Weights of a small transformer language model.
Training: a variant of Adam for these matrices, 530M tokens.
MLP neurons of a small language model. Each row is named by its layer, matrix (gate and up: input weights) and neuron, and shows model dimensions 416-543. Each number is 128 + 24 x the weight over its row's rms, rounded and kept within 0 to 255. Numbers have three digits each. A neuron's up and down rows have the sign that makes its largest values positive.
A block is one neuron, or neurons of one layer that tend to fire together. After each block is what it responds to, as a language model described it from the Wikipedia text at the highest values.

L4.gate164:107133147151150106116144132092112111100148115164095143180100148125106120091106152152118135129097098136163120133147099131130104074145122127135142081109146126100142131152134110075127124104157129121121065168145120154154096143151108136155101094084147072132118124114105129157109156117100132119144123140131126130070154138070134156094123112138130127136098130131131135136114130120144181157077
L4.up164:124145096095126118113127141126101128155141114137139126120085114066143144118142091108110110158124107149127126135120175156150126129096128133115132098132126152115095105140149131143099124114102127123105174124149104184121134127117107078120137139099124127093143098130128174108100167142134112108164121122099170112151130129117206137094140109136114136097151075090185149136144124132101161131106
L4.gate278:159156154113137136114153147134141146140086124082133124145146165112115160119109150147102137146157144117143139094142167124137168084160115145071114176116106119098115094126158132160131092109138155152139109185112157151108109124130115113095155132129147108096130118110095092134098125152145077159157114153144133127090110145117128141143102157121178123128175135150117098145136081105081106134113
L4.up278:113128145087157095120121120147118145108121140130102106111155109103138152105107125095119148122145103128147097141164141135134179061153099135096134147138132138114098120173120120128127159137152162120150105127149088175118139124096131085136120123109095120150149131141133132135103119113168123127089100114139119174108131096088112106116103105123133124103134092158177110151127106124111166143124
L4.gate286:117138140093153139107135168113149075135092126094145151173105134139085098134109122136122106157168107152118104132153185125143161103136116136087159133136159119139137139108126142101133126154136118111136094088168135173094160108126131121105153099154118072150090127140176133092134162091201077156081162132134122133117131091110113138158062154114146144111139121149158092108146113113120130160128
L4.up286:114098076129112114130128141141112150101145176108068162140159084114133149139149112090099154166108110138102157159100108161110131119134127107165117149051149167178109128127123155171101132140110132150182131118161122093131126164103094132130132152100156116158115099180088133126166155120126147127110146117158152167100132167142111105101130088134127129113146127143123116165157096137085148127144
L4.gate321:117157113104124155117147095123120120175149128149144144192115094144160146133125134139141148125141096121084118118121136161146152138117151152101121163181103160089164105099110144117152129158105119165130127159165133156133122102148154114140161168135156128157173114159095148122145161134142112167099121136087083124146144120151163158106137148112107132122135080107121088097166091102164108139133
L4.up321:131133154132131130118100100106142102103094134102150117105121112154103114131096114093129110111096141092103107152116141107078108134090119111088145122136162072127077111110144131081124159146102124072110137092118117092159164155146116128154085107111133121161141105120149131134118160111138099122145127145129153161142129147120131106142123131098130147176111148120123115141148123139165123104178
L4.gate720:149111103103141130113176135098119119129109142130132107146088119121131087129080137149100137156121120137116135162131134148139169133129178114098140110134090132119150098172124117145139078129175110107159107149126134143112112120107124117069124090142122082090121130135113115158155142147143107150117138137076098182103089150129132120114097109144131124104104157106117094116127177117124137126119
L4.up720:163161119138117170125126142136109123125113115139124114116085127089125147135094137107110103155105115135145134121136180114137152148123098131150109153117166131144118131117138136109153156084162136114145157101128088093122130130100152105158140132126159171117104077137161142120134156143151113169096127138130147146163135114158169155143115139113158121088132044136134120151115122150091164092114
L4.gate1463:147151113131099177115124130133110102124136137126133133164136123135144080107077110138140160170121105120131123150147189107139133107109129127130118091135154177102151127178095125122125142139108090116138118117196109149167117138126089156174104149104110134177138123116136119109120135082130127150093086122136134139141109159102127180117099147092156138155150128117089113146080146106140143145144
L4.up1463:116146104139101132134140153130059163161118122117141102137112118111097137090140104133107135116128125128147134097119148147140141087097089120114109126165148134119123145133173146130111097132140169098153102142156099117143125097100117101145125120107091179203081142100099098127153129123138140158085125131153157137119130123131110165100127137127133094087153127134161135142161121143105171113138
L4.gate2105:133145134126161110129117159088118113152185147114145131117150099109121120109114156103116142111127099145144076104126094116110146131102170133164131118113138117146148128143113095085092131146106168117122143111094163117126162082160144134101139105122110109134140097109113140115103126140137115118152136164122185144139110137158143131114131107158147160113138120120106128143131100140126107140118
L4.up2105:157157142131141148095135112123122093142137153134108102106171121178112111169154124146139097148078125124148177112098112144095143125142100162112128098128129143159126150134149130110125125136096113097151128145125136142127130109124138145119142144093113138129132122137123117149170132121145129142115109139145107155142101118130113098081122117120104071119122119098089102150090090120154103116192
L4.gate2210:139106137078126118125133124122128151094149135150118094149111132107145118147137109119130160140187140094167088124176181165144122102151117109098095138122122152129134158136108129153109120129064147144170110117129141147112166161111142129100132187111102089151091110079116136123118150127162150103094132080133132119120148104107137087134140112138111110086132134154156121106174163116140191130097
L4.up2210:156093133145143123113193086143136123147165105143116123133155133110137158103123115120121095125169128138138149100184115161078114133117134130152145106130120114099134143143124130089115105106097130109151113091147123152138129133096121100114127135108135110175123136111128140106118124105134123160138136126119138157135167166154125088129152135084091130137152149143122089160079054147144112093116
The apostrophe before a possessive s directly after a noun or name, as in country's, Bishop's, the company's; rarely a contraction such as she's.

L4.gate34:090113121113158187118121128085107126123113093082114136111117124087174165114104172105147142145119131110142128091143135100141098123125122149132149125109083093099157138134172152115129167108125102131112091144164169112156121135166089143175153117153160104169128112077187152152099159130117140133126125113107116130110129147164166169109144116119126100111114126142147135141118160106177138123117
L4.up34:110146097106117147124142136121098142087131154119088102142150133103133117141078123063112089122127126210118080113120123120115103150154071147140142169114167102142156136144127137105123147139100146096138094125143114101103128137186143129132130136121105158141129127118178103138111145154132128141090154124119132137078137155173144159113112107139108116104120109132145152125110180110125127123113
L4.gate239:127176167129144130135133097134087164103107096126098133115149121093116158103089137108126129161088109152162142144127143157165101127119123130095151114108121160121132125105167094080130139139157159081141114165099105165128135121114077121132113115144143071138135073152159118184149122157151106128148079116122133100126111092138127160136100122121124145138105130115111170126106145110140145130081
L4.up239:113152103095103147138137117082130127146113139141088146156138109079121193142128124105126139160130108096152121110138156107152112088146097125139124117131131141184121130159133101130162113159150129127126115135084129115095185142131138160107123119132093115147067104135133124123118140145182119107171088113150137145144104095158110104137174129159149120078100112156133154125145132108118157107115
L4.gate417:112151120127146148129108096075149135118094120118093162154122127114139143139117135091110073140126100105134110116135172101156126104119114124104109088112139125075175156140143124133119136138119136139125081100152155077142067125133135132103143141177141118157150155102150142078134127131112106111172118129109121100164127141158153137159148123098169102126151125155139124125136083100113115132121
L4.up417:103127095112084145141108121105113129092087122166083131070162141164119089117167115102150135124131105135138158138121143073076084124120130120162138100138077144101141141145158139118146110119108127143114108082174124134161157163095138170085086099156134118109126151151113142124141107155131166130122132155104104082121114089123115172146153125112181118103094126109075088172104151151183121138123
L4.gate604:114148102164107139119117113160151126153097144136098127133109157111134104118117131109083146117148131137152132105129132120145085172159138173095117182142102111118149114063192090123164150178098143077165135154112117138078117101164128144104132122113150138149145087099124164161089156121136118135115148137127112183153097130150143138188111130144115142083138124113114143173127127143126117119077
L4.up604:064129149160128140139103129135104112153106105107131141148102125115106152108138138081180114154108153077139136090105113119147100132148167105104107123117141105137096103110107127148143141138160120168123084154126143153088146101130137148123115129147123144133107117098142155127129124136125103086112149123144123116139171103113145152125103101128134144109116143161129127099157137092143147154116
L4.gate824:125117098086147145128122150104173141136077120158120085116120110122102129137107131104181136155122142157126147142139150073119179104158118154145113151117176087126134138159133138137172150139160154070116113170116140113101140134155139173132135109124075169104103148115146169120125133134135153063088119160154157126091142168121121160126127143136108101096108121184139134159091125157107154103112
L4.up824:086161106106147162116139132109101127109159136134077141117145138113129098136139188143109158152131102173148088134139137126179147130126114101121165134147104157153132138148134121130134177130119115095136144129103154126134135125137115112165151140148112154115110135155143182184135122130102106133148089139137095118132108123159142150128143146117091128097145101109140103098148153164134094116104
L4.gate828:131178121114139108122088123105109167116096133110164113095164126142156164116145150115137139159110093146156102122133174080075163133133132148090139142124109119159183123135133102119125163144119115098111125146133143093147124116086101122136088110105111121098120089152151135160084156138083113128125149103101116093149079121122121169117143097150104160098149087135152115146109150130118150134125
L4.up828:121137122119096137140117102111160136106134142136108124135133136118150131160134137077102135120079115166146077131138143127160147161094120140114152158114152112163099135146102124128093151096111118121116142130144096115113097101093118133124145135156103110090140111100175151124097125134157146107139134160100118110134168127151153150122145166135131128097124126164127131096142155138102157131082
L4.gate1829:141161138130116154134096116108150139105121114128093123124174098119117136131125124091143139130102129120099137166171122137127136098142097128135100117124091120133158149138112098136111112093193115169102118113158156141144118131138115112109116122199115134130151145100143132134158150153136128111096098150177145129126108133109152135144134150120174108128127156118087129172139142080127128164163
L4.up1829:076149143133115159118145109116128134169134142104159111100177121095118135151167134125122136130140139115135148151151136111138099130129154155120148130127121151199100098135166132162149093160096131128118108152155143131128131105146141152143127136158136115114135123137116140177154123155136123133144124122140159144142107161142094134135129139086096121117130125173180108131141135091124147087083
L4.gate2215:130183126122111142159112137113112129131130141111136157113167112144124180109142116113134102121132115147115098126126159159139102128172140171114142115099144144152097129143192124113142115154151156121099123128131106075142111136161109145110118100151087154141137097092196117137117143126134166129138128107133108119150114173134095165111128136136124147148082151166105134186120133123103116134118
L4.up2215:179113108140142178145159171076137144124136104102122159100116089126153127135156147094129129139118129148133101133131131116092136106105114096171096127146126113140065126146133115133110155102104114096097137098130135175129143111169129121137124112150130119125112104114140111116143137139168116165119136163177102116112109127139104090135122074153131127113134169140107147171119138086116150123119
Past participles and adjectives that begin a reduced relative clause right after a noun, such as named, known (for/as), designed by, called.

L5.gate216:090158135143177128137114130092123148159119087130135106177138149097162113093043122152126139132080146102123091108109138089166139117102080115136121136133141135111151097099101114104151150158151138109115118095144116103130113129147102128138096104142120108140132117118082160114109122175083122147156136099127148130098121140123112168099132167144182096122107119133104140187148099142119143169135
L5.up216:112117127108135138124129141106146118093101110109110110157107122112136136118151103171131131117146129108083158081146121112144167111100120114114085116145111156064077135145106129171175162128111162139120151120132128137148090127085142129133103115116153110137131173133096104134139124109098155062131098152153124150111138145155163168120138111159111112135123179141104113101108121122116120121143
L5.gate382:118153158141114107124153116096095116115165182167123110122137143109182145054123101136124123118143128150091158089139168117153128124143132146144070124097147127099117142173117074125141124134125129136111127118176144140155135097136109143140098111141148126133131119119114115088113146163148141128154153176131114131090111164138132116135107106164127118109091102116108146145145105154132146148142
L5.up382:145073082135113122133098140109118133119135126106105139117106126130129113157154113105123094148093089122127119121100130134155129118129104132144118154126131113150088115101142132069110154150137116135140158127124084073117155134115160080162141143130142164159153100194121138117122137175142150123160145110119106079101191152131104170137118088138141131169144177143163144130161127129116161147117
L5.gate1159:149144166080164113104137151121145141158129118135148136136105132124151108092142167140119116139130100134132145163155093142145074154094112154136135122081123130114098140064171138105144130150143121115112107120117114109154175111119115123099105116132127089094139164175131152146113125145119114109117130156164130124176120160170104146108109124136152125097082107138114148156114118129115135139122
L5.up1159:138108145140142113148092079109110122174118120163080134120069175117124137152136129134128132122136064130109106129141154164135120139157120145115105126114141128098141158175148101157121147120115168116113127133138139135156104121129079144136152137126149095122101112166142145150140146119156138166122109160125099150100137151128160161082118105107143122096116107102126098147115131122118122148138
L5.gate1216:143116171083128153122122104088146115069125114128140117080114135135110130118100095151099147137127123097137138104122110127125106121119124109127136114113124128175141111107162091126095161151184095100118133120115118129143106140104139112153094127131101129141156135113130075169191179131131147137155117120113098131146115149141143081132108120086132143138109136110125133165121125123125113149119
L5.up1216:140110144128206096131080093135137139074135107108170116120126188149134126154122156143134095143126133114141120142085120128093098118098141114126131135139109186155121159113100130133166144164144166118130113102140147113123101110095126147170105121143098124105115135099147123182122116132162130149108148095135144148131131085158135158135129146143141136139116142090155178136138112130138157119110
L5.gate1492:116141142126127146115119107079161132118121136136130104149127116091144115107115119138127156189147084160140140117139116143119119074132082163153128105122132128147102138103115078158196132163130116116130094139138124133169111123144127121159075094094122084103123122113159110114113177101136158128152143130142064131058105194107105134172141148102133166108101117112081091152131111142153096149111
L5.up1492:207118118109159147148140116085146144128119132095127120128121158126132141118109107114093124097129109125126117136173091127128167091111105125120130158133119117141065142170124127125157120114126144113145144104077125107120115147100136103108099146131162097144155106096154119156133118149151090173118144136173122146108103129107131113165138132115151099150124141104136108138111141141088134117126
L5.gate1635:136163112146108137144107110048130127148155124135170122112127148142131121131144119135163141117109106108167148152121137167098119115101106143105122141182162138112153142147127092117148109132120139105118118055123155132109117134128109100128093122181114151119111136136130150127112141096121176154132110125135125154106104102161132146146140131147112098151114132117094134111124147102095149176153
L5.up1635:161135145113157113129104137148115128153146113129104130160115099117154132084109182115084109092176148083164140123121099173116117091123154102104151117131075127115111148124099134135142115116142067092133104138115088090115131111082122112098142164149110120117114121151151165139125144172179119128152171144128134137183137110128114161144125121142111109121081116160099171122126119088131148106128
L5.gate2095:123149114145109105071121115141098150161141118156105118095124133131129132125085108079147195133135153127093130110133138154146157133134163143146102148102162128110170163079129113148153130128100153118109104156110136142160126125136131127121073136165105082104144125159141098122107174111125122124148131136113118136111129121139123129151088100137128093113116127137098109149072105114105134173152
L5.up2095:175097191141084088124115167107130170142136127150127137160158122107109162120171141160132150145168127155168168134116149101136150142115098140124095140152105092156146149157130120089161107085141184166111139114115103105117102126121167065152087133113149109128127170085147142151158152134072106125095162084133118136103125101117126138150131113108110131128107119122130132149126105103127132144103
L5.gate2275:133122163119109155125075134121130141151116106144118147126172185101115123122098162146080139132139133151160113111108157120112122103085106118085112128103135165127175125134132110092155112115133136152080151134166126146111118104167122156129075153170106132137115137120160136123128192100165161135165128166118158109111106098169136113099140148081182150151119123141103135177105106122156121147125
L5.up2275:127134127090149169112164154133133131111090097130123158100126153118146128119121109145107157166113193148142136126101124135144143144102157094140126127137165118112146126139108146147114130110158120206063152121148127133111097126145151130154128111137112125149196124101094106133143163134138147130145133142109126167158151100170135128082139094129142090165134104105125126111125080084118139135149
Day-number-plus-comma tokens after a month name in dates, such as January 31, or born April 10,; also |---|---| separator rows and last header cells in Markdown tables.

L6.gate552:118167129098166141118145145141186119125143125139135092122106125117152158111128141139158136145099161124125106120162109129171113105111162105092098127138110107064192103122130134125105146118152107129146113199132143172103132000151051139145167167145126156106122104083125165151146141164139125162118089144177132085113102140128136128094131113146124116109144122117136117145138117109127125138117
L6.up552:093120116099152138130142144126144121143160102107134157151108136129113148102125128146179139099106157092137113101092123152176160127148138124114141125124097137097169090112134118118137176152164127113122111148112134156115138005118075119094193164107132107114135122122110117159141118121128119166111110129175143137165095116171123125157105126139141169144097110138138154133124146140119109116136
Past participles in passive or reduced relative clauses, usually followed by by/to/in/of (made by, used to, composed of); occasionally nouns or units like km, m.

L6.gate654:110141155112114101110134144146096128157142099135178127089107114107099140100116095137120147157155137113117123176135158164105135082115084093113099140143136144116143131122123140104158129136132148101126127132103158129123155165144136111098112120102124125131087128152159163103167140095145144151128151150128121122133146116160173111134097156095157150111120093129148109122132093156165145138153
L6.up654:128136143161101178122111108104158097125139150103141138090151126125112138134126108126117124119130141106136127146126141111113105121077107136107129151095170166135124156128091132113134085088137134162117118124141119101112104168138131105110160100146124162138195155140110088160112155155124109148099116121145174113134134144105147104120115111117163116174117150152112113165115143149152189109108
Fires on the apostrophe of possessive 's after nouns and names (Darwin's, master's, Canada's), and on line breaks ending markdown table rows.

L4.gate374:126124130080103154110142140162156113125155127171101146123166098117149136114137107128154121148148097127087094125152098143150127108183115175091133140140086104110105103112150135121090135069099128159106103130122168138147139149085125122094153117074110097116178157122110098178140137128128159104155172062094103128179119148123134162110131145111112111103126110128154084098123122103192146141145
L4.up374:119132143160187125130089130145132091132124108089122145099147122125136146121087117147194161134069132100141126089116126138074110134139114094151117136114121110137152135113152113149096162127130113132114129119132154116168114139149134155131155175123116143156125141157112109106182118134138117144152109130148102147140135110138125109149128075114131153153102124091096138139160140123138151111202
L4.gate612:125081096123119112128158144127100084113116064163130126126165127124163124101127122156117123066138162105122118122116082073137158129126132130144125132070090113175117164085136106112118120112085112093116155107103094133136058086135107144088099114137154114168115116106115159150116162112106127135149090141095128135139107120105148140139105143117159118118140162111125102124133114139142138136108
L4.up612:099123127069129127137125123131138131156090127149143135112148158111118163134129159160118158127091144071140132080142111118097118090124142181120171110107118096130131118122144158107124132164116131176133133134108121110125082100082127105144142121099101098112126105081167109127115154145105126117134128134110122106140131155126156197147102151177128137177138106126114142136110081134152125120106
L4.gate636:163219144122160155136118162102124162083079122148157123115127148113121134064144099130111112125164128132150122140108152159122174145128132091150131110129153119116180157165154094121125166136109127120105112173117107132130103136160112159134108134164141153118148158092135169116108133112079133132146101125098130167148127127121142131110093118105141088153093102141113134099122114098142091133134
L4.up636:121114167130115127147094111121109113156164098169110181152187162155112145147152116147160164142128134142151117109099115160133131136152140084104121100120082150124162157141112090142109125095125106109143163135130095175175119107103092160132106140127130070152116136122119104146105124151112143123171119153168079087089126137134097139123147096097053131141081133110110097123100187124087110171151
L4.gate704:090115130091150124152126131126167134106080116148145143099136108103101133109127102089122092090127117153137107137148114106087141108126159155117131167130102144125141152096126157127127143164096070145116113097124105104149135098146109128121144160152133107098160119136157135146103117125084111155145160132127104153114094106187143157156129122135166135138101138138122094103158115110113130161102
L4.up704:138131110118137116140137122141125113124140149130111143150142147116176108136123135109108151102114144103165170145133113110117089111128066119122168161121149134161125151161168127099169139133126103119173108098134163095112157133141146147082125099132119116107122146130123152135125117129119180142113152151127120146148087115123172123161097120107151097118105160158137131104154183138114104105152
L4.gate718:146145125073172100131127125119155120118117133112133123142104113119104130127112130096140145134143125142156132110166109123101132107153114139107111145135121075132069123086172120088151162144062095132135076082135142141139141130099129099075113139137102086139146117111121138169077148174116126143116119130146081157133094097134173152125125147166174116158162153132102124121170127113113142133130
L4.up718:081148134148130149104127073127139132116112150120111117148071143100141172097128111180136117130131123128130103119132127134168130109131101123152131136126136193112138175138124119106117170119128141092159067093110109110169146161098189121114142137142137136152128124123144102149102109054094163162145123121125102107142102082091125136119106119123126140134117162110126117136139139125141153101163
L4.gate1040:122135118102145142101094132139132127127086171149128145114111136121079168135107145103130074133160114133141136112173113087112123103124093157109095159106156131116132118109146127105114132119091119123144072110117136125151147127096137133155115118141094143144115110094162125119124134092128186152131139120126121080083111127171096093153181131116141092120138129179132138132088119166125135147133
L4.up1040:145133110131119132131129090122138187106066130103148147096102174154118089101131108087135108140178111125098116107175129120087129143120143153116129115131127132136107103128124141107146181167135117158152105123123134104150161149134145139165143135142109126108109073112139153136118124137134129151114064126167127154117130129185129121145117123133151127140116123155171153143101093150106126149124
L4.gate1063:105135095092145130084107137077171145131114093131093105133117103160125106097138107116147164108105148128152146099171129123110075106170135125101134152111113120122112105085162128116136144136146082111090128126121092110123145102137120131108132098140139100117134135124135128133133200133087153137157127149110142121164126104135163160149105152157151099125111137124101147129126124148119120149155
L4.up1063:143124087137142127095090074134181118126121123122131111145119133149121144095107147117134131161120140164156118133154087101085163133123174128148136093124100124132134107149128128160140144137139095126127098077125121106141102137070148132120129139123155134124124135157142166156112128148067074179100107100148142100141142079152144142100174133123108143138173181125132141104115158150148082098168
L4.gate1313:130159132141157157129121128095120179103090148154154109123151148092144107101145107124126154118121114112145136119166161107163147080119137115159128129125138181144194107134114151138130099102136091136156118178140108125136134123127076125150131150154125081074124142106140077094142117128146165154143113138122130116103064131127115121138117091170153122106120146136109137128128147101139133141143
L4.up1313:115106112106111110121138126182109123165125118154109144183145126140070136123116132137096106130145109172128134137113128103134137106141085122145120093111130157153176105133096135158180142139137127081139177170136097106127141147127148099127106153140136124099122153168098104132127145112069126162122121170113135156140168180173149115112115113124155133133100139085105138126179118150167130160135
Pipe and dashed separator tokens in Wikipedia markdown tables, especially the header divider row (|---|---|) and the closing pipe before a line break; also header words like Release, Length, election.

L5.gate475:145137153108157140084097150122130139132128114129135125140128124114098125082110156130096106147172110091156102119158139096138139130145111133102100144098145123134141115123136122146116151159129142093115103134142106096117135097138102145102111086138124134130114154105149129120100131156122152163137119133111124069115100089104102145114155136092144124093169127160121110165110104157163108153144
L5.up475:177067130152112087095103134154138107164156123090113100077120101126140104144100116160144091196147136113119169113147127118146110133157141157132123137163095109113146128129138132103127121122117114113122086178147141126113139140120170116152111120102120125147120161134128151146121124128096100087095137135072120117167153151062130089132120180149125190172146134134161093103131135155167133140109
L5.gate508:163156129102157136124109143170122126153163156106100114128114128110070118133122101137123178128190142094107129076161117163119169135127128145095109141167090124133131124160127167138145149171111111141115100133135131112141139116120110116108125126145167138113073091119092147144128123130114144134169131138093145115148079195102155101104084120147125149116144111132103086145108153153181070117144
L5.up508:117114139116152154150117178109093132116099080133079125165152119104105157131132131093165133097118121121133109125097099066133154074131133121141133162146154167156111152145065121106155159137069111132171144131116094123136181084132136162099136120105162127144130115140121095125143123135105118128131111147112134104135116100182130127144153120119135104106131165147135083157146193135087116138134
L5.gate597:130086177152108154095119144096100115095125144117172122156102148137091173123075093110105121129136158130144117106155101171163121145137127103127118164140135086156124091143158113082180133177139106112135090136129133138111088090129170131143115179138134106113107106088125141178135131127114138103130139089098142097130125147115128109115157117099150156062127127185107085079085119135135133131092
L5.up597:143102152130156123157151143114102104133102137114155150160183182157101194129148123107129147161118113108139138145122143135118156100134135139123117143128115122128122099118129114084160138155131142081164067153149172133149144168131143121122106143132142136137057128099121133126125111146147109107137076116139098097147135113138102135169151100094133107142138111139142104121110129117134127111121
L5.gate955:150137115128101131124068113123130149151116118165096122133124134133094136132136116098183122101160155111130091111144121104174138133171118168106109137187091109137113077140130101142157142170092146146103150147121117112145163107112083127085131095121183131130122193136103105117120130170127132111120123115125150123112097128161134185120093102161121128120129173105161119115168166147098097119118
L5.up955:109135115109172148140133124110122165123105116097146144129104159109136108153133151150156123143144106109101131118102110109147175090099097124112128143104096157152136134136083126107123137123111111133116130141146126131125147086142100099126151130143091106061134099102116102134120116107156113088123142116121129121105102108149136091153112115127098143127133123127146136151075113148102139114142
L5.gate1090:104127127121133117134121124105143194150122101082135088129111110074130130121133125130097152169122077106130141130138134129126125133157121190100131144122091125066136123148115120120103151123154175148131106110132129104104146095104052124116127120122121152109129145113125118134109110117111131136131160111112110168101169143122149169126113155153150137095143123117177140131148136127130136134136
L5.up1090:119122129118129107116163140149105103166133101170158153142147172134165130113081149129114150130156130110141118095102148138149126102143129141128111128133123129103170122134090136089122149188128164143154122129090129078147153117151130085124134128130178153116137139150124115149098131095131075142165129099130112134156116132133137092131182146107133080116185095132137096104134169131112156097121
L5.gate1622:148098156127129128137074133117140107115160123138124148138141139077101161127119136141096119140167079058130124075116169132148098129123096130102089182098125135159109149115119095155129124085128113112109162126165099155153129097116095116161117156110116123181131128098096113140128131133127102136145159133153110096133071073122132142150129174130118124103089086105126112164152128101151150156106
L5.up1622:135111152107096108119128126137182115141152112089118129168096144145138125121155175152143172123137098110162128120113122118154128105131192102149122115102101137098089143131137126163124163137122111156116145157128120178125125094121102096136108123112161155103123152116121160108163123161096127120119109167122120120110076138104127148128125144137150141150140130139140112157120127145126149111143
L5.gate1819:135141164180167145108154104187116109091120197163140095136141140117126118110119138146139117134147157129202138129124177165147096158138134150144111109156120118089165096128175136126129172100105169131125104153097145151116094127118143169085097113155107125136138123134119114134133156138101141149167109131120095143134099110105161098137123128144148149140123174133137115128114103076135090170133
L5.up1819:147153154122137158138109154128122129100106165122160147124154117120090152101098097163130148104120148104090151129141159109106163135127111117127118119098115155105150117106137124088102121112067126151113113130127122161119146122121123122141178129145088139140139114100131103122116135154118082116104112139161163116115104119152138156113170081139151136102180078162140144128142142099117119136182
L5.gate2232:129175123076151127127146119115126125101145111106152125131090154116160089144155088143102130165099135163143113104118147152126158099116091160149169158143157095103140137106159112129135135131157116124168065135196153119104148113114131132147128146121133142130113157118120128118094121126166133164068128129139111165090097128121124097090107103102136112098106105155123116146126098126138121154130
L5.up2232:121119148121146154153117165091087110176120156132107152146134098140133161114149108108105106130150103107125145132115109155133123120139161066090120127150132097137130115160168169121093190114128133168116147061122141141175098106130087100104161143101097128119175121136104106086153140130146130119101139132118144135143121112126145119142098122100158132112110137135145098111134142163155108140140
Fires on the possessive apostrophe or apostrophe-s after a noun or name, e.g. Persia's, Elvis', IGN's, Rolling Stones'; occasionally on plural -s endings.

L6.gate1015:148150126133144088089111152119138123116099114142141118155154137114154109105139123098115141155135144173163128124162113141137073141112143159128131152162126160084166151131139122165158151138189111115135112097096076150156121087129118114102061125147119139111086170181137114137109178175088145144110117134112139114106105173120075132150135122150133105113153157158132099147141118145096179182103
L6.up1015:133114125130123101116129105160119145098138115146158145170131157130133122109146116135133119132140121153143148091123096156117102086113147152132097111126139147099174114144123127150138103136162159118082135071143084114106129130098162138122105124098137092099116135142128125134109132140133112144161139130130123126120153169104109100143123131129146125118108147115114125100138151123086145152084
Tokens that close a structural line, mainly markdown table separator dashes, plus section-heading words and closing == marks (==Plot==, Topical Meetings ===) and final words of short lines (United States, Army general, 2013).